From a checkpoint of a small transformer trained on Wikipedia: vocabulary 32768, 10041 steps.
MLP neurons of a small language model. Each row is named by its layer, matrix (down: output weights) and neuron, and shows model dimensions 464-559. Each number is 128 + 32 x the weight over its row's rms, rounded and kept within 0 to 255. Numbers have three digits each.
After each neuron's rows, "fires before" lists the tokens most often just after its 100 highest values on Wikipedia text that the model never trained on.

L4.down759:168161131170122117160080180062149127113150130141255117141115128103115104140074142132114114134149156130164137138094139111177144120167120115078134121104128099167117137044185144119096111140105105156157132141172112139145160129142185098121095113135131146131152087096156189134111177165140102167
fires before: " ", " the"

L4.down1907:168097175142185076035103130200090105156142116167164186129208104132129128113131153076121101133157152147092106141131165166073153134113139121131150152155156094150068077157137130081131158133113122099204121156161151160159109145121169171150171086117111127145145082157128086094128043130132119082
fires before: " |", ":", " (#", ";", " third"

L7.down1961:164146096062129152136176116122132115180091134107178107087154114117172143163106111170094154130160013140105141190156079184155138145126141141188125089100140148141107145154059139133102102157113153175104171162144106104127147143175149099122160148140122091176118126086196080095189160098135114112
fires before: ".", " ", "°", " a"

L7.down1119:150098164104169109071099117171156094142099137120125150135135130107086142107130186130117152141209158145153148160106124131113145169142098134041109110195152130139123105140136076142157082218099119155096123115096165178120095142155117186032142111132097090137117178143156075083120120113150132123
fires before: "9", "8"

L7.down1797:133148167184189145126132178112112102135120182142132140142101095091186105156123139110136128109142172119180125180100101151161097129132145127125156157102158148115124097103130183165138145104170112154091115119138084144149159151216172104129106147139082096142138122105103191111177079100128113188
fires before: " ", " |", " as", " with"

L4.down63:104117135140142117112120132110159116171105214156080138082127069151107098099204114149169142140108111184171110093161132171064122117116076155119131163096183142137056137142049132046101153101138154138111099152123138120180105081131122140104131056120070135148094100124100082088105088140151165144
fires before: "|", ":", "==", " (", " |\n"

L7.down595:161180140078165025075142116102156093131154146149094087138213137162166192098156129173119116113122153084116137091130167153055099153065107137147102153156175184131155120091136135128137120153171104147119158140125164172116174128083097146189144149138092179104146141142119148107163068119114163104
fires before: " |", "4", "6", "2", "0", "5"

L4.down306:119098120178093093163152139136108120135154156156060152128135223123142097129083139149144157155158164127145132121159121066066125144080136114088131161125160141125148152148168111098165134145124168158117133100127205069064124179128132137122120150125091173144136114095079148131115128199138163135
fires before: "1", "2", "4", "3", "7", "5"

L7.down41:142167102113103084110122138111081109074119093195142134202189124197140120107119143127091128131128117134102048118128145121132144203150142145118157108120154142157090103121154125127114124156151154116186127113059155103097171180115165170089125145109107119106131098130140163092120129122137107157
fires before: " ", " in", ",", " of"

L7.down1907:131064113101123119204154135156149119085146057150046135133078139071178147079171120081107134070108099109157056163118142110096140057158174106111165135075104100041108135120107169080110167101084090122125165087125104138131119120118101118172111163160127128156095136151168178144110180138145211110
fires before: "8", "7", "5", "6", " is", "berg"

L7.down1864:183140140138148134130154193162149052047121102104129142145144081116160133158092120128136122081117124179115082113113157085143157086142140141138143183155114126114104123128156146156146178116149149114077148055133134114158154097092138116110084123179120116167119159086106097109143119170161149129
fires before: "6", "7", "4"

L7.down2229:133076162084183121196202145135142169132134140122224152191136161112081102123112104172075106141200095171155133116102099136132155154073160129097102153144148165144073128146038192198122159135163136131107182133163123100098195089111141159064082123127084146142161162138094105154112099116156176150
fires before: " well", " a", " the", " part", " an", " it"

L7.down2065:152168087134171155143136160158158114109100096142106123134108185075112127138109131086203123108166159152112125098090140128122137137156156135167131103178052121161119097079127139157115102143119124110129119101192142100085116081136092142080171143143121141102102134126073091089141168150141110091
fires before: "1", "2", "6", "3"

L7.down1673:156192112106121050118113144149114115096131163099147155134104129117180092128112123111105114107130130114080155138166120161114060117155167097098117158151143112099130155161158126060176106097099091177150086124126145102108096165132101096147122080097126156160145153143109139117157093146145114081
fires before: "9", "0", "2"

L7.down1923:169124112143122100088128143085156094115195114171142214140168147131150108133096189081151136171119114118151205143138177149100080086122157142095143109158158128136118141118165123139171105165100118112115132133139105143155147164147081119183100126143135133122104131080098109176154100174144063142
fires before: ",", ";", " ", " |"

L4.down1417:127130099170149130000092107148158141123113071116255071133120114120113139119121156118125090122137126144125121120131130123106142120131136075156129135144131119255122118121119132121105126119121146131140121120122138141141117106129105136138124096088133120132153128127160127131113111127138106115
fires before: "==", "In", "===", "The"

L7.down584:161136149091121149171125085151118160098138091115099185174217115143150114142114169133121111115106171113139128143156103131112119139188120112097096086158132168120113154114139148126146066061193104162104071101146137094061137095092097053119106137118140128116097123113071151151153123128128078156
fires before: " |", " |\n", "|"

L4.down550:138169156187124135067208130171107134146131122065149123118132113128143119117146068156153108077156153158162128228195164076138110175162133171125175138106119142150136103161103219105134133113176153119203094150168106110107075141132156064191096125148089114117105153122120115075175157108094096171
fires before: "1", "2", "0", ",", " |\n", "3"

L7.down949:103095139095144074124118043165180226166130137135099095122167139142089153163157169145171068139106106154085094144068124118120130119157171121163117154138167113126136107098167151112117136138129101137064127152132102158142149104116095163137092145123117158139128132105174093113124128164137133139
fires before: "8", "–", "9", " G"

L7.down1481:139124093113227108144140116149197107086128121132235053150123070109119087116150167136117102156197124182118154094153150147131130134095121131079127095129161189134096142111153127126104141194161108121079149174199209137104146117119145124160104095088131166093081164102104119131138120121054132108
fires before: "6", "5", "9", " Q", "8", " Al"

L7.down988:175110051126143080142093093140138124155135130127104095145160148147058143110156144110183158123122095096143177109141119097168157118103131156111135111119157150136210148109103148107071104135146137148104103101110151136100108096081102091153060132150126133155057138094124134123097115166159099132
fires before: "4", "3", "5"

L7.down1927:118077158157111136090149168120173164122123157087186097137129158134171135141128102116116116161150033096161107145107134110099107099138129098141103163129139110150125141094090150109090162140107152151133158069133103123149077067065192158147129153131142136181107113133146148117215113080146134140
fires before: " ", "."

L4.down982:156143100098188148092129105105131074108133108160169122103115135148071130119139132128204091141109157117106063150131105115199103105140182134135116115164139111183108167155199169127091113141028115106169148135118162170122152124119139098120153085157085099165171115082153202178138111075190105176
fires before: " |", " |\n", " to", " States", " in", ","

L4.down1672:166124157059124113100097172128102067085071143120110101088186129167132172157165119160159119121056147141116098112152163173114117132156143072091144093148134150149144062178137142155080090087126146134138122114058168141168136206148178147166118096182172107079103151131181115114134113081116148166
fires before: " ", " +", " ."

L7.down1544:138154118143161115176053195113123102062142084154085157198122139097108113121128150092184102109169138143092063106120116108104133207129093122135140108102151125083044191143135107062139099085145096177171107128059102090108120133070103151118131094107058060092151147153065097081110129126180156095
fires before: " |", " |\n"

L7.down1172:076164119146171163123159117186103142137126141122105114162140115103153182121130171116127109081173193112120135135170107141115193080108116055149134178136117121136131140129109116187170108167106099167196119188120152140102105135182167106184146120107132147150097159143071160067135113135127047122
fires before: " |", "°W", "°N", " China", ":"

L4.down1168:071130154126071174131121135189111114165173093163188128114118175164147111109120137134141108164162186117077179117144142129130126126079117143095100127157125118132165087143108155121171113133105172097114170126153161112134164091174106182118126138173102087157134104133129165131143105117217176126
fires before: "0", " the", "1"

L7.down2047:126105190067144141175136117204152105149106111082139192137133143110114161090146123164157086122100167156056121179151120126136084158118133127122106111128105070129119165092189109146198137093146200152153145193158120122104092186102146164128137134132120097092119080169113137106138110154106149127
fires before: " |", " |\n", ";"

L7.down275:119158135129107089056181098110084151144114124121174107089075141108111121148165159144099072112088142150154152084172151116175144098118128045096122200069115149134169100157050125098124098168112140164101050125134140140189146111084143142166061066166150174143063111153167051101149165164171104129
fires before: "2", "3", "4", "za"

L7.down1148:118161135117102077110126101137137082084155160179106119146166148147142062129132133156100117089097091081102093171163127131087117090135188155124085111151194123092139127187102115178153103158146173118152100124150118152097154126133133138125112120097169126135214151140159119143126137104128131090
fires before: " |", "',", ";", "0", "'\n", "5"

L7.down81:141165171091142105133126076135108089157116122152124149136117092109086114099137149126123153088158175139156135077187196095113114130050107149103155148115130161170102152135097140096147074133133173123149081063159070125123104101171087120107091076144120103161096150183077188131086064142145101113
fires before: "6", "1", "9", "4", " al"

L4.down1131:145124115122139075092195121096085108087129147102213103092075151102104183168162124150118073094146170139109094127148161146138136119147114115126181089133126112173129143169130131065143123146134064118085119083182148095095160082080180156127180065058130164150121179053130161129157181098121137147
fires before: " ", " the"

L7.down597:172163127137156156172108110133143124120108128088107160183136111120133095189207121148124116144118069124103151157048135121152185127126094148158170113103137095111110148092094153128092168143048113163121109122103092169060166145105155073160104121129087121156064206051083128112153129206115110132
fires before: "0", "5", "–", "F", " |\n"

L7.down651:182147181094135099137105140119129057162073167148078122096154145073093169131105121165086150128123191147133115140088120138131128136174102133133152117096147109140120142119155137117180152126147099173140177127153137086176112155128144075107106148128185120110171100131090130122142072061084115140
fires before: " "

L4.down1687:121174132136113118115167212154075183133060109084132157178115145172120120124130134106142106125154113126095155099096165134117170137149163110134133140131173102101141078156095100128128156058145141150069117112116165171136144128066113139087147143172119136085137131094135141104097146160034079163
fires before: " |", "|", "\n", "0", " |\n"

L4.down59:112131114183165099117154152143180104132087162112221122056163115144109167081150144122035067144140074171078145138175116155115087140101113087096114107097163098104106154145114181089165175149073102122102117064152066140084089130161148086095120168141078142116112154094091140151151132192099144151
fires before: " ", " the", " of"

L4.down90:129198123124101125097119127116102139149111134127123034097121088121153146104117135157140160125082153085100107147173100127099122101111098152216101111108179123158149126099136118161104166105127089117111167080159139144139149169163074080111122121133116129144078136113163157114132089101126090194
fires before: ",", ".", ".\n\n", " and"

L4.down967:115120111121143146134132196171091158122153133177058172182108142116111160149044159139144135179167111167134156112106136090101137155168137166146092113060157119157177136098146074180121088104116128093183126153178138059160132073084094080144160142110099130117144177140129061161137171114135156150
fires before: " the", " of", " its"

L7.down1721:134182129145118144098134107118064123106121077107111101153128124116133062179126145150069135063149054152129161183116116093129103111097189092146113155179122127134164119129087089192101119163105156126120144099125101196158132116128117083142097101137102158165094129121188099109073125157125163197
fires before: "4", "3", " Tier", "ön", "5"

L4.down31:094132124145156168133082104071151169117124088145107111141117153097132146136171154142147094091131115099138177090130167117113064145076179126162092161119149117132150137094112116191071148172068129078108150127177109126191182158094159137100094130115144101107136127209145034096137124184150137126
fires before: "4", "3", "+", "5", "2"

L7.down2169:142215159175149143169075054088145135123131134147071101136154138127071103084147097120094148135154162136121146107155117085090115097121122171069116177073091137163135172108133128168106138141122165116132106158148171070077157116086115143129100119065148103130141102182060128121171095250145151077
fires before: "1", "2"

L7.down1863:122129131081162110098117192113153103092106160077165097175100106127146167193141151112079076127184067118091065145054131112119101107129107110134159079122091093163047124120145132109151148143125163136122109101134112129158176109119158151087159144185080077136198144119130148128141218073058116102
fires before: " ", " of", "6", "."

L7.down262:107105188123097130074151142132126090110157119122130145176141097162126137141165174093174167120080096095098128082140116139183130122075110158092144080117088084113122095108090117121119126154136150135154143151119131163123154168124105152092117161158112157165119151096139121131085130080173092100
fires before: ",", "'s", " and", " to", " in", "."

L4.down687:112116130164094120061130182142204109128133118101112181047120105120187105152068110175071134110043103074137144057087150161110136131147168101187184153162165222194095146152076226101163099104155066177071114197081172123084137151105126134181130137145151101151097124175105160168150117130063144143
fires before: " |", ":", " |\n", "–", "\n"

L4.down1236:103126108174131125031139114145130127129114123156123131162133119126119141094078127154128076125122142140100107128146142130016110138169166117112128155136142139199145090105084085132122140122108114118135103160154137125126098157129136127082085115098113124113153146131094112129124085118126126122
fires before: "==", "In", "===", "The", "On"

L4.down484:160169089122131188142164144123087124111112161189255122089172111109167130178106159155134134154154127138150084127160137104177142153157119096107152059123113154153153185094146114106120103122178078154163131154152098071136152165100145172063076137132133124081148102094173145155120137123144127136
fires before: " "

L7.down236:067152078196105148068108174162242172147155126124143069122083134104144114156137130169129093138083128097149063146113146132158164158120098137125157131115142096152083188128120106155124149168120172045078148134199125117088075117168109129125119099151170157140130179149070141174134114144146148097
fires before: " ", " the"

L7.down909:114100128108161117122160150081119125175178137067221139164136150188148127161166105134109125086150105132088126119134159155145101158096090165153042080105195121203127122167133124070114112164110113125115126193114156108157125153135210115196127106114157145125149125134110137101151175144113119115
fires before: " that", " the", " it", " him"

L7.down950:152137087165085162145118115108089187152166159145113103125095111128114097155219122129084112072113190143126159142089179090118217129153129083102083118150114129122087086174154108130178110130122135154113146159137136148142143137151141174115142188117141073161136046142150148110162159118161115145
fires before: "|", " with", " to", " the", " as"

L4.down32:115078156135151109158111101107106122180062111110128162064077112186073126125153116115109160113086132133121085135046100099146047160099177101100124133129162141088120156104127165054144066158151093154175158107117107175156137106085152112103106086176128104137115160097138091128102152132115147144
fires before: " |", " |\n", " ", ":"

L7.down1684:104132074108122098090064153145147210126132095192085074112124160124089167106121135103120079103202168117138115110166111075104146087146106153160165146055127120158132113122114101064115141053161136142052154147162120098128183140054167126076073109128146116153119163101139139164147159157123102097
fires before: "5", "6", " the"

L7.down1552:118147131142093080117171180104094131081119152126095175112068139155136131137090132072127113140167159111111127202102114102095132147174090150119136105116106130148125105137117122185115095132101200113104085143124157169130102151109091110145131158138090107089129177098210170093129124168125112119
fires before: " |", ";", "-", "–", ")\n"

L4.down1171:092056207046135123114151174102105161116123102154255091138197144116166143168123141183154101137082158135092169088135132124136144110139152123084114132121155148173153147137184104080185159126152095158113137117141151100145153121150130167116144157133149034142151131174103127128151185152112119127
fires before: " the", " a"

L4.down1053:122099126171123132027149133149124154139128124134209086152146121104143124110091127143132096110117120125101145104153140154050128133148139113101122150145142118226147107100118096113128158135129127112125091131149105108110102138142139147079120103078129123097173122136089110140136110124110134135
fires before: "==", "In", "===", "The", "On"

L4.down1028:104080161159075180129159161152136135097087135127160137177163133151117108139107169124100098079119075127135143134145115103178182191110138104160133106076162168110102120109119170109117144136164076130112102111151093176171088127093158182151147129111055159134223128131170119134194184136090182075
fires before: " ", " in", " |\n", " |", "|"

L7.down109:105140114071113157115153126094099143169195141163043143131174087048142149108141192119144120172136162145110158185141177115129124152144089192130111141173110153135157120100106160122148107106115116158124102183163130160121141146136203128116122099115142121108104167148156070159093158105119118146
fires before: "1", "2", "5", "6", "3", " |"

L7.down450:172128184148094130135131110101162107135130124133137101090195113136155117110052135141111183077132077099184111171187169125156146088138082146135085171151132170072133127098082208108140124132137084094107135075156064137139173073079162073101120181154131162123180132139110137063038083194119138147
fires before: "8", "7", "9", " for"

L7.down2099:160069091120077129148135082078118087110113148099229157159134124087115107121144148178102140093136122079109182137176151158155121157139157107127114143111129099163145089099116102098132091135085120110075123095160126092189151102136116102121143114117140123173150102079089157152138149132115174137
fires before: "5", "6", ")."

L4.down194:173188131140135119065162156147148118122095168151098162133154141116167139125141175179181121151137158130142160118154122102000148160162127146092126098124130156161134138104105134169095148114119079066134128133146134115146122158164124105127104062118113199185127116124080133145110131105137122147
fires before: "In", "==", "===", "The", "He", "G"

L4.down1510:123164095172104137094131164125120099120155141124255106119181162124124162151112136102117104180149177130134076130134160099206103120146122071104158107128104136171149152101152153124107137070151076116119154151153151114126161146109162095129060127122093093178146155139180214130083157107167112111
fires before: " ", " Dark", " the"

L7.down1264:165129113117097132104174166191093100085107120111143084103148132095119113085105179114157092131168184153130131187150121094123072151125148153146180152170140142081109093139108083156052093178142092135102142120134080140077140120091132145117103142160119133126151129114176045112139132159100098123
fires before: "1", "8", "9", " Type", "°", " Place"

L7.down1496:151158070211210201108174098167179150130135158159147163074134121082130115100153125117122139200145200115152161106121108142128171118153083112135188095088133054204081122122143125195140074148100109170129152091167149105135113127140124112123129162130087093063138137110120149122124117192127109154
fires before: " ", "1", "4", " first"

L4.down1089:138121131073107191123103162122127122098098126134154110121114133124112119089110161093097085110155144130155078083053125144120130170135125197168142140133163085169075201136147124128096112135101101127127139156168143126117122144124109110183091097161169147140141073089155194151147150186112081135
fires before: " ", " of"

L4.down2149:118143173100108065176102118123192150091153063120094109147136086184161177082154148141114178104163103157163145124168112114110112111107150155105130104157155131106144104151061217104123092088119084114113148110137162131111131121094145063120096128130123089116102127105175144082146109069104115088
fires before: " |", "v", " |\n", "au", ",", "\n"

L7.down882:116150114118169063071097141148169117123139137084128099110111080118163122165142162120126089111182125143129131149125026101114133132177100174115149184105155155176136141167170100176140153125126128113069171125161109114119116156169082116168123090095172107100072152139084192123200196124083151164
fires before: " ", "6", ":", "7", "-"

L7.down1080:146106140149082105100142083134096200121101096152153153175146174074155153067102079135107150156144124108109180062135114138107125115164129180119134080117132072105144119124094063089117111102095140138177146135119158105148136125144150185084179139169127090134127156133115120072144148138084115118
fires before: " ", " of", "8"

L4.down1940:181138119131111135097159101113169166126158151087155120116107087165152089118115165092143100116141154161067142092089102112122144081120139097094164142105162137148140158111101149128161092112195102158165149098112162123138127106130137170130104114137113086160134132127121152121150110039115167113
fires before: " |\n", " |", ":", " (", ";", " of"

L7.down951:160228130087156139094072179159163089127159113122094127116141132148151072191141143139121117120150040114138118173131152146100119172132129116141122136112149113086059052181132185169131123143107120172117079110143172123146092134143091117193080143131194091182145137122185149123144153133138184216
fires before: "0", "%", " than"

L4.down1676:138148125161151090078108152102147131102170064132111176126142050069141126144134181154146063171124172154078077140084100156107181150126134147140118106175117097180112164074127103134130090041152121055176164175169116106081163127157127161107095119126168086168110126147122070134074132118133136166
fires before: " |", "ia", " |\n"

L7.down1219:142159153084131172118170099176164164140134103157163115129143176135176150105140133092120169117103097112137122117101210145150139142174167142176119099085110145134123082109083120086061127112142104127140183071188192136189130097168133095123153142079170137138065159159131155117149161068146154169
fires before: "4", "5", "3", "6"

L4.down264:121181167107150197074130121135111123200089129113149066133175117157164164088129131131128105122141165117068108093114036125135115102093080138174093134163082094165166172194116131136137132132125135140122129202160142142110108164061151136085106111143109083129085123133112141106114158121145109144
fires before: " |", "0", "1", ")\n"

L4.down972:113104156056104094155123076181161114146160147195098085117163126091078096101089094126109120118167107206141144107103127134119070125184145172168093137114191112099096138180138128161156175157068167053117146156130089091099106129110087094155085089127146158171093112143151096115149108131149131121
fires before: " ", ".", " |"

L7.down2100:162158135111158123103141085143105207146101108129175097144174132174177106140220110143143120124110152157164129158054178077100201158111132185104154149136119147148139122151121109096108161154107124172116076117072081159133144068123180144133180122078130118152119122103116137113138134127148141095
fires before: " |", ";", ".", " |\n", " with"

L4.down901:106154129109154170064140111137104161157105121111187079173080122110139119114151125151152087103145114144081113128145098108015113147124118110118140173121120089243135147141086115119138174144132135130188114104154140135106125143179124157098121065088102132106115121121117110133140130143136119094
fires before: "==", "In", "===", "The"

L4.down930:170124157111122118172139113110147115111123129159166137134097144123158094089173144190133124098136123158148155107129163142117098117119106126144135141131144134117144095160162125106127098145089113176118096063100139123139167144085167149104161168139149072134131191178116124158121099122142076150
fires before: " ", "g", "|"

L4.down1799:131141132120093115083163129127114157148123135093231140122097137141126113062124149115152126117111156147109144110132120133107134124124187093139143118167136114234149107144159112125135115070104120089162103122116151119152175146156106167103162126114137167125064099104131087121133092130132104137
fires before: " ", "-"

L4.down788:149152156100068110145079153106145144117145128104141072160108097178151129096169127165174149144084145150104096173125148106154184077103108062098074139150168116190076042145127095094064133071186107078060127100176131111106106179107120152138143104125123131150069088146153193153090129169148150164
fires before: " |", "aba", " |\n"

L7.down1877:184140115086168111096103138109170097130106148143133119166147137136170130102057151194169155163115082200120097137135118149139143042169074139170125161145095142145091127133066155157094085140187117172129166168081129158118079206149147130145146128156094109103103157160103062082155129143112096072
fires before: "2", "1", "3"

L7.down965:115082132150138135107088118099131123133147092116108155148178134157100134106127142106160203122166131201128083128113108104144102075155116108155123126112129126129083158085199125123209125136104122130150135197134138113152157147091120088143182117100087101098106148152159143089083153112081096090
fires before: "2", "1", "3", "7", "5", "8"

L4.down283:173106146140231103096100078152109103100154122155072058111105135156128171116111128152136148134140141128081129151151130067171164112124149109171111091148125159124146116079126162134146101152130157136124193114117172093168204120122129108041154142191110122157110126087180074105167121115136148191
fires before: " ", " +", " is"

L7.down1445:156161164147128148131122123177089140092140103139108104122086083118162136106187135112106124185088155097170162082167146111126062114046134105124174180121081165063091118096119142170095106170136103111147130159130124162135087142085085174150088069157088142200148138173147126121112111140184147080
fires before: "2", "h"

L7.down2254:112166136191126189178100096196114149178169117138096149144142133121126135117093160096134138113148117086086101176140152153068111183145133120128156180112126093158140141088136122181106120199137149131142126143164185088090085076111132079139144087112094109148139158103102115114154184189093183107
fires before: " the", "7", "8", "6", " its"

L4.down2002:138089116157128123094114111096116135111117107112131080080105120156128169106145125137173131163146147139127121097124049117122156144137135139149162072132101108156136138160182136135087209109115114090154166067112133163120177173148085129125145120138131186138095099086134158088126143077191097147
fires before: " in", " to", " by", " as", " for", " on"

L7.down631:101178050091158157127120020141103156137144124115139122099100136111097119140132151161169089102148143201115162123091181121144156071050127113154174167118090122095129163117121117140114086159138120113064129121152103180132109119120076112132136092197053108137127178105167119108000141153116107146
fires before: "5", "-L", "re", "ram", "ğ", "8"

L7.down120:106140147115097128106122066135085126175138162086090108135111141137140115130112186138129096094162082128122136115174175116153105141084095142042180151156147139157193092171096114193136101145092145106170155111114131113107142126140099167074132135178192109144156152115148166118111069051093107136
fires before: "9", "8", "3", "2", " well"

L7.down2188:127148136124101170110090121130160126110117171096164137110151161118106130099132096174109126120127162158154134109149103175077131141153130217139153132064127109145152117133079095128150131075164098144105096085138137133173144188155088144157081188036155136119129179133131124131138128101135122164
fires before: " "

L4.down1239:183175083175143118144166137124117142109098151138133111051131115165140089103130089142164140122062154110089145122177119134175091127110172154145115133115139168119066074048152099133112131124124164184170102147134052117164148145164127118147047156083153102144121119103168157140124176075122167148
fires before: ",", " of", ".", " and", " with"

L7.down1284:149147085181160177108091134151121142134174081138125106143101164107115187118110152126146144137079102144239161109098154102079144076126137091227124181158160099142117178181201108150141108135153129112124105141137183126134180122090124075118117125172155084115082120161156130105101145137107129216
fires before: " (", ".", ")", "%"

L7.down1457:093111115152169099108123084151168146111085121117137155121088137066126135150152102143130134176166178100106161133205169133091155111138158141093171109118051144183053126097128133174172109169168186134061162123105088091128133139106164178157092078104126064164142122175061131099162194151116072091
fires before: "1", "2", "3", "4"

L7.down822:148155158115091127089152153098148125072104145097161118214120142167166106149000127114100124094154095144158091147128145151087092133183115075107130117158173139124148097106104154174135109158160138148121132065136112128142060112087135140147090143100122159106106084107141106154086106149128182129
fires before: "3", "4"

L7.down544:152136110130110129155160110176132092115128159162148128152107134129133108190136164096118112137083095106155083117169086113150157154145165116118143098109159129155144114133132112146118117109097128140099181090119163115112166134140149089130065145107141115148070192122146130151115154095093189103
fires before: " ", ",", "5", "7", "6", "4"

L7.down662:113131137163151139132146105156096037161169067133064115144125110107118142116112129110135112157136133105202089174144109029117111098168189119176128143093097099041131108074131087162110135139184130121098173113145148134161155062089128118146071151148159115083163133149137127126137154144146188117
fires before: "9", "8", "7", "1", "6"

L4.down1145:108162111165126145042142106147101154110089106154148125149130103133109127082122163134148092130123138137105112127097151108000143106163120117119143169144128122227113119107034101120101106117134152137134125130133144110156117130145138172107138082112162112130130129129104106155128092152129104127
fires before: "|", "==", "===", "In", "The"

L4.down1113:106112172136193149121139128105074141131157136098144098146094092148167112148159159079153146080145164155038111117117094159144090128108083196113094112139111109140164117109085111165128174133159106125172120159123140157166160151143094072136117141194063090139120112106165142073165073101149144162
fires before: ",", ".", " and", " with", " to"

L7.down975:191201153141089145156100114148111135165113125089125122115127145164139178075080101133147156082165138140097108204101141120119095119157105162115121134095077183154065129105165139144122092166109128126129115182153113103079025105152141109111101091121146143114160127124141162092143053145130130062
fires before: " |", ".", " |\n", ";", ","

L7.down1054:135203097126090092182143176123147155118122125103153137146179088130117138108190175081130070163121189122169090115190120119154091154137126185127149155110122138168134158116143128106086094176140131176161065147102095106102134084086123141177083122087145074073141170153122137165168190138121117189
fires before: ");", ")", ")\n", " |\n"

L7.down400:119086158105129126149137187125152163058151157090156128098086132137155102132166186120150136166131105142131173082113086169139116102108150095107107156145130157142086119120124134175120098122115076185096150117099134093120102092112072164155074115169169187102071048144125091079080135172191114180
fires before: "1", "2", "dou", "3", " Conference", "9"